Part of a small language model's weights: 4 heads of 128, a variant of Muon for these matrices.
MLP neurons of a small language model. Each row is named by its layer, matrix (up: input weights) and neuron, and shows model dimensions 64-127. Each number is 200 + 30 x the weight over its row's rms, rounded and kept within 0 to 999.
After each neuron's rows is what it responds to, as a language model described it from the Wikipedia text at the highest values.

L5.up129,250,182,211,172,238,210,220,170,172,195,184,201,178,193,222,201,166,227,226,198,193,183,211,171,226,209,220,196,180,190,193,211,195,222,212,196,196,220,241,213,150,179,131,225,215,163,211,204,222,221,177,171,191,181,205,194,241,190,176,206,230,203,169,222
Description: Mostly the apostrophe inside English contractions after a pronoun or verb (we'll, they'll, hasn't, I've), plus scattered table cells and heading markers.

L4.up2305,227,223,214,229,231,174,219,222,240,230,183,193,187,167,123,250,175,235,184,220,195,195,206,190,170,153,224,174,220,178,209,154,172,215,182,203,178,258,216,235,194,162,171,176,204,217,184,130,264,191,180,185,222,242,166,211,196,158,204,216,253,154,193,208
Description: The role or category noun in predicate descriptions after "as a", "is a", "an", e.g. member, player, referee, aide, part of.

L5.up2518,146,152,207,206,212,157,177,205,212,128,183,182,184,212,205,207,218,206,162,290,235,150,168,172,209,155,187,234,192,204,231,205,220,162,180,193,219,243,210,224,201,228,248,203,151,175,150,157,205,211,205,179,230,229,202,181,233,172,153,217,275,164,249,171
Description: Role nouns placed right before a person's name (head coach, Queen, manager), and label words opening a table, list or results heading (General election, Candidate, Track list).

L2.up254,153,235,190,215,187,234,223,191,130,205,236,197,236,191,223,136,204,207,235,217,214,130,169,226,240,175,244,235,202,187,208,163,219,183,220,212,213,219,179,217,264,181,196,217,155,198,221,231,142,222,201,157,249,162,193,192,178,174,204,246,181,120,202,168
Description: Mid-phrase words in section headings, table captions and header rows of Wikipedia lists, e.g. General classification, Certifications and sales, No. | Title.

L2.up1875,227,203,212,196,168,200,143,203,179,190,203,218,213,197,205,177,263,214,238,197,221,185,235,247,189,170,255,196,214,181,145,244,157,185,238,203,160,140,206,251,137,218,216,223,192,175,174,173,167,238,206,205,197,229,213,180,216,218,206,211,189,200,206,153
Description: Closing tokens of wiki headings (==, ===, line break after = Title =) and closing parentheses ending date spans like (1860–1933) or (1996).

L4.up565,189,184,190,175,153,211,236,170,225,210,195,221,196,178,245,230,149,181,233,193,212,199,177,189,157,181,178,203,165,175,158,239,193,220,204,156,203,178,198,249,178,255,197,174,176,210,215,152,147,238,180,207,187,231,217,183,136,172,189,150,182,138,192,183
Description: Short word-piece tokens inside a split word, often names or rare words in tables and lists, such as Pal-le-c, Tech-n-ische, Á-le-x.

L4.up2227,189,164,191,219,196,185,188,214,235,223,123,248,169,152,164,166,230,233,209,199,232,192,180,200,147,181,246,193,174,190,182,227,223,120,198,217,226,161,175,202,153,207,175,168,190,178,214,173,230,173,203,234,176,266,199,203,220,242,254,199,209,205,201,180
Description: Linking tokens inside set phrases and compounds, mainly "of" (Player of the Year, west of the city), hyphens (runner-up), and apostrophes (don't).

L5.up1469,188,161,185,184,241,169,185,148,218,191,200,239,181,214,257,211,163,214,178,216,194,229,244,268,152,217,200,202,216,237,257,207,199,209,203,235,213,193,258,225,163,188,189,174,240,271,197,180,182,204,163,140,270,170,199,178,206,234,204,153,155,237,251,208
Description: Connective and additive function words joining or extending items in expository text, such as and, also, both, other, and auxiliary be or been.

L4.up50,210,221,226,210,187,187,198,174,136,147,213,215,214,235,185,183,222,254,193,150,205,207,191,220,217,186,206,187,186,175,110,206,187,229,204,229,205,233,204,145,190,236,189,242,193,181,217,177,173,231,178,204,199,266,146,205,169,189,240,204,221,202,244,206
Description: The year or the comma right after a full date's day and month, e.g. "born 9 January 1965" or "April 7, 1957,"; more weakly, surnames after first names.

L4.up51,208,251,170,221,247,204,183,225,193,204,179,152,211,168,158,180,153,162,223,194,215,180,183,145,226,235,200,205,237,190,248,187,219,166,221,218,183,246,174,233,204,224,209,212,252,122,197,189,249,153,183,220,184,184,191,172,206,196,222,205,248,235,174,180
Description: The apostrophe inside contractions and possessives, such as we'll, she's, I'm, officers', with weaker hits on mid-word pieces of foreign names.

L2.up909,161,149,189,180,223,187,232,207,164,199,241,163,208,196,237,183,229,183,190,173,247,206,219,153,253,254,242,161,238,213,179,149,218,210,206,237,185,211,232,184,239,187,189,224,203,145,223,209,218,171,210,186,246,226,193,202,259,194,206,211,154,193,177,204
Description: Middle pieces of split words and names (Stall-one, Drăgu-șin, Cap-com, plagued) and the preposition to after native, expand, addition.

L5.up2087,194,205,143,204,237,236,188,126,183,214,214,205,185,166,205,210,242,207,215,214,228,202,179,223,144,117,221,182,176,168,191,206,208,179,161,210,187,264,186,243,221,204,206,228,207,183,222,247,175,187,191,242,261,188,242,162,218,190,179,164,172,214,198,218
Description: The first token of a date after "on" or "born" (Saturday, 28, January), and closing == of Wikipedia section headings.

L5.up567,161,208,226,205,195,189,179,169,206,198,208,220,173,188,197,239,178,190,236,258,224,176,209,164,184,193,179,226,208,205,177,190,178,197,190,233,186,240,243,258,221,196,210,199,186,195,176,193,194,200,176,211,198,226,227,218,161,199,149,182,238,233,228,180
Description: Nouns closing a verb or preposition phrase that name a place or legal state, such as leaves London, in prison, stand trial, released.

L5.up2286,225,220,197,224,172,165,234,218,208,231,182,176,189,219,246,166,181,208,134,212,247,180,197,182,186,158,218,199,189,235,147,212,215,177,206,207,196,220,187,160,206,202,174,212,199,212,214,201,175,176,183,228,204,235,193,204,134,213,160,211,160,177,198,234
Description: Tokens that finish a date or time reference, mostly year numbers after a day and month, plus closing parentheses and words like following, next, final.

L2.up1922,264,219,184,160,201,161,166,219,191,188,194,228,208,208,203,186,163,175,195,237,185,172,160,154,233,213,201,160,244,177,212,188,209,148,219,188,199,174,233,219,240,230,235,201,218,195,209,217,147,189,198,178,197,233,209,171,157,234,176,192,206,199,230,227
Description: Apostrophes inside words (You're, Won't, People's, O'Brien, Wong's), plus mid-word fragments of foreign names and places such as Ke-s-avankutty and Ki-s-oro.

L4.up2188,183,195,184,197,175,204,236,168,219,195,297,109,154,226,173,228,221,165,201,148,158,209,202,208,178,212,201,224,182,282,159,225,152,194,201,204,203,222,218,197,181,248,212,192,251,188,218,225,251,211,252,228,167,195,193,153,133,264,191,195,221,206,288,261
Description: Nouns naming a court, team, officials or other group that acts as a clause subject, usually after "the": court, prosecutors, scientists, colleagues.

L5.up1027,245,165,164,185,236,199,217,221,195,201,170,202,180,226,197,173,249,172,204,208,185,211,138,210,204,197,184,212,155,219,177,211,217,161,219,190,234,234,255,182,166,239,229,205,143,175,218,220,240,158,248,192,174,202,184,177,202,195,188,210,275,206,146,287
Description: Last token of a subject noun phrase about to take a verb, mostly bodies and acronyms (the council, FDA, Bundestag, court) plus pronouns like which, they, it.

L2.up2451,204,172,225,140,230,218,196,233,168,192,178,229,205,202,161,177,178,176,188,177,217,215,193,209,207,232,156,205,232,190,196,216,223,156,179,169,186,197,213,236,176,177,248,175,185,143,170,150,238,215,275,211,198,236,198,202,164,221,235,240,216,276,174,206
Description: Mainly "died", "dies", "die", "suicide" or "death" right after a person's name or pronoun in biographies; weaker on scattered mid-name word pieces.

L4.up262,200,159,203,200,198,143,190,197,209,226,236,228,187,163,261,115,246,187,191,208,182,178,169,211,199,216,216,148,254,213,210,204,247,224,246,241,264,163,182,155,151,182,195,239,173,164,179,225,184,223,149,255,145,244,168,190,208,230,187,253,218,162,169,187
Description: Day numbers and "of" right after date-leading words like on, On the morning, end, as in "on 11 July", "morning of 4 July"; also weaker numeric tokens in tables and codes.

L5.up2492,209,160,232,207,198,231,202,101,233,220,204,190,187,272,176,227,230,178,176,222,230,238,177,228,176,159,188,142,163,200,174,127,161,218,219,211,186,239,273,199,158,200,217,149,219,226,239,257,214,214,213,242,216,217,256,203,198,202,227,170,251,205,196,235
Description: Fires on a role or title word, or the word leading up to one, after "the", "a", "his" or possessive 's, such as "the CEO", "the band's managers", "associate editor".

L2.up233,205,193,189,197,205,214,221,175,188,172,216,236,228,186,202,196,209,194,219,176,245,212,197,187,164,197,187,181,212,178,168,197,204,176,220,160,198,183,208,196,201,218,229,226,238,260,195,210,196,228,212,209,244,194,226,186,198,196,189,230,252,186,203,158
Description: Verbs, participle endings and role nouns just before an expected preposition or object in biographical and historical prose, e.g. entrust-ed (to), assigned (to), vice (president).

L4.up1145,233,188,221,213,170,148,157,221,190,259,189,211,191,206,223,202,180,218,186,197,189,156,205,212,230,241,141,196,202,213,230,183,194,226,238,159,160,181,175,227,196,190,245,230,144,138,230,196,184,270,192,228,187,234,166,172,198,223,165,214,209,232,230,245
Description: Nouns for things granted, held or named, usually after "the", such as award, title, name, medal, contract, rights; also some mid-word fragments (ter-r-ified, en-for-cing).

L5.up395,166,176,254,209,175,187,225,220,149,156,149,177,220,225,135,213,191,202,179,207,157,191,189,205,226,148,210,115,213,183,144,198,147,187,176,174,213,199,199,190,229,172,190,175,189,179,204,255,242,174,192,185,190,217,215,221,180,193,208,179,230,212,185,139
Description: Verbs or particles that close a relative or wh-clause just before its gap or end, e.g. "is located", "wherever I go", "what a scarecrow was".

L2.up2236,184,209,217,141,203,226,226,196,201,209,198,171,191,197,191,254,180,204,246,216,159,162,202,160,167,193,183,145,210,194,222,214,216,188,165,210,222,166,193,274,216,209,215,185,205,160,216,205,198,150,182,189,229,210,163,221,151,159,212,240,148,225,244,212
Description: Common verbs and particles right after a subject or verb, mainly do/does/did, can/could, saw/see, and "on" as in went on, depending on.

L4.up1707,219,194,187,215,168,218,219,177,168,197,168,227,201,209,192,214,148,130,222,243,210,206,176,165,224,223,225,217,225,213,191,180,253,225,227,244,157,206,211,221,172,233,189,184,186,213,286,218,166,218,219,201,270,184,194,164,191,176,221,249,159,229,170,215
Description: Fires on "died"/"death" after a person's name or pronoun in biographies, and on mid-word pieces of foreign names, e.g. Qara-ba-ğ, Andra-de, Cadilla-c.

L2.up742,240,223,190,184,230,178,219,203,179,148,168,194,206,250,172,202,236,174,196,209,200,164,192,206,205,253,246,219,180,218,195,212,198,202,196,170,224,220,235,174,141,202,139,237,220,181,191,179,233,231,231,270,195,183,191,127,217,205,177,187,188,197,204,248
Description: Capital-letter pieces finishing an all-caps acronym or code, often before a closing parenthesis, pipe or comma, e.g. ICT, ARG, RAF, USNM, NEMA.

L4.up1584,187,197,227,163,202,150,193,191,206,258,130,211,207,232,226,207,170,196,130,188,218,220,181,258,169,166,192,221,156,224,187,140,199,246,252,201,188,179,198,205,172,208,182,171,182,177,236,207,185,167,150,210,183,217,219,204,211,185,180,226,174,196,215,203
Description: Words that join list items or paired phrases, strongest on "well" in "as well as", plus "and" and "or" between nouns in lists, such as "divorce and marriage".

L4.up1337,216,213,185,188,200,178,219,185,244,147,163,257,154,223,140,184,218,229,185,211,229,182,178,193,216,195,221,197,240,267,178,246,170,207,150,197,171,172,194,197,175,212,137,170,197,233,182,217,196,173,269,209,158,203,235,180,189,169,178,167,184,213,218,170
Description: Prepositions, auxiliaries and light verbs right after a subject or verb that lead into its object or complement, e.g. come to, back into, do him good.

L5.up274,212,180,207,204,188,199,222,228,260,207,188,216,224,210,199,200,173,204,177,179,125,203,201,154,161,244,205,239,179,239,187,237,190,183,217,214,241,212,161,179,203,240,237,188,143,189,218,187,212,220,199,225,190,140,226,200,205,138,192,212,183,230,189,224
Description: Nouns or word starts that open a compound or noun phrase, mostly video, plus credit(-rating), landing (platform), contract (extension), motion (pictures); also table separators.

L2.up1558,217,161,220,147,200,197,219,207,191,246,188,203,159,185,179,210,218,225,208,196,206,243,191,252,203,278,224,161,212,176,186,179,211,174,181,165,235,183,255,214,225,224,206,169,211,167,228,228,222,167,165,200,210,196,210,149,173,246,206,162,214,212,190,229
Description: Hyphens and dashes joining two words into compounds or paired names, such as line-up, wide-eyed, Market-Garden, Decade-end; sometimes table pipes.

L2.up912,187,201,220,189,219,248,187,155,190,216,200,245,242,170,165,213,186,191,179,211,246,249,132,225,198,224,209,210,129,243,216,209,167,186,194,139,169,188,222,185,221,201,234,217,199,156,135,174,263,190,216,201,156,245,291,224,197,208,167,225,270,224,224,221
Description: Mostly the word both, as in both within and outside, refer to both, both small ensembles. Weaker hits are between, two, of, opposite, colons and parentheses that set up two contrasted or listed items.

L5.up488,258,189,217,170,196,193,170,162,198,150,256,207,171,181,164,194,201,196,173,250,205,208,179,191,198,191,222,182,215,240,221,197,216,217,171,184,228,166,160,157,179,225,199,212,147,191,190,187,154,245,173,210,208,188,197,209,225,202,217,202,198,242,157,184
Description: Mid-word pieces in compounds and tables, mainly the hyphen in runner-up, follow-up, open-air, plus table pipe separators.

L2.up297,180,202,187,225,231,206,206,192,161,162,181,212,188,268,203,177,132,199,162,221,224,173,195,164,245,200,167,174,162,191,163,277,130,190,181,246,215,220,170,163,177,216,248,170,217,198,165,189,199,205,205,212,236,184,199,170,228,178,207,201,152,225,176,194
Description: Nouns like video, sound, music, audio, and track, often starting a compound as in music video or water jets, plus weaker land/water words and stray name pieces.

L2.up628,169,218,162,236,220,174,221,194,145,233,216,177,172,232,211,234,169,213,177,203,197,161,218,234,172,168,191,170,159,167,157,200,209,196,163,206,161,211,183,170,179,183,219,227,192,184,239,201,175,192,207,166,209,217,177,184,190,237,155,223,196,196,150,298
Description: Closing == or === markers of Wikipedia section headings, especially athlete biographies (Career statistics, Professional career), plus prepositions in sports-career prose.

L4.up942,189,184,185,277,182,182,179,181,202,220,227,178,227,187,187,195,200,123,131,180,224,182,169,161,227,211,213,180,255,212,164,225,232,239,181,185,197,170,182,213,140,186,200,175,187,169,204,160,129,137,212,233,258,186,231,163,221,176,194,162,174,134,222,256
Description: Nouns and participles in Wikipedia section headings and table captions that introduce stats lists, e.g. results, classification, Honours, presented, record.

L5.up1886,248,212,198,214,178,234,183,204,223,212,183,183,167,137,220,217,164,205,209,175,197,236,228,170,198,180,234,192,248,173,224,187,194,217,190,145,189,211,250,245,198,170,187,242,169,154,177,169,152,242,217,175,225,202,178,210,82,206,140,181,152,186,211,178
Description: Interior subword pieces of rare, often foreign words, mostly surnames and company or place names in lists and tables, e.g. Stazzo-n-elli, Galli-mar-d, Halli-bur-ton, certi-or-ari.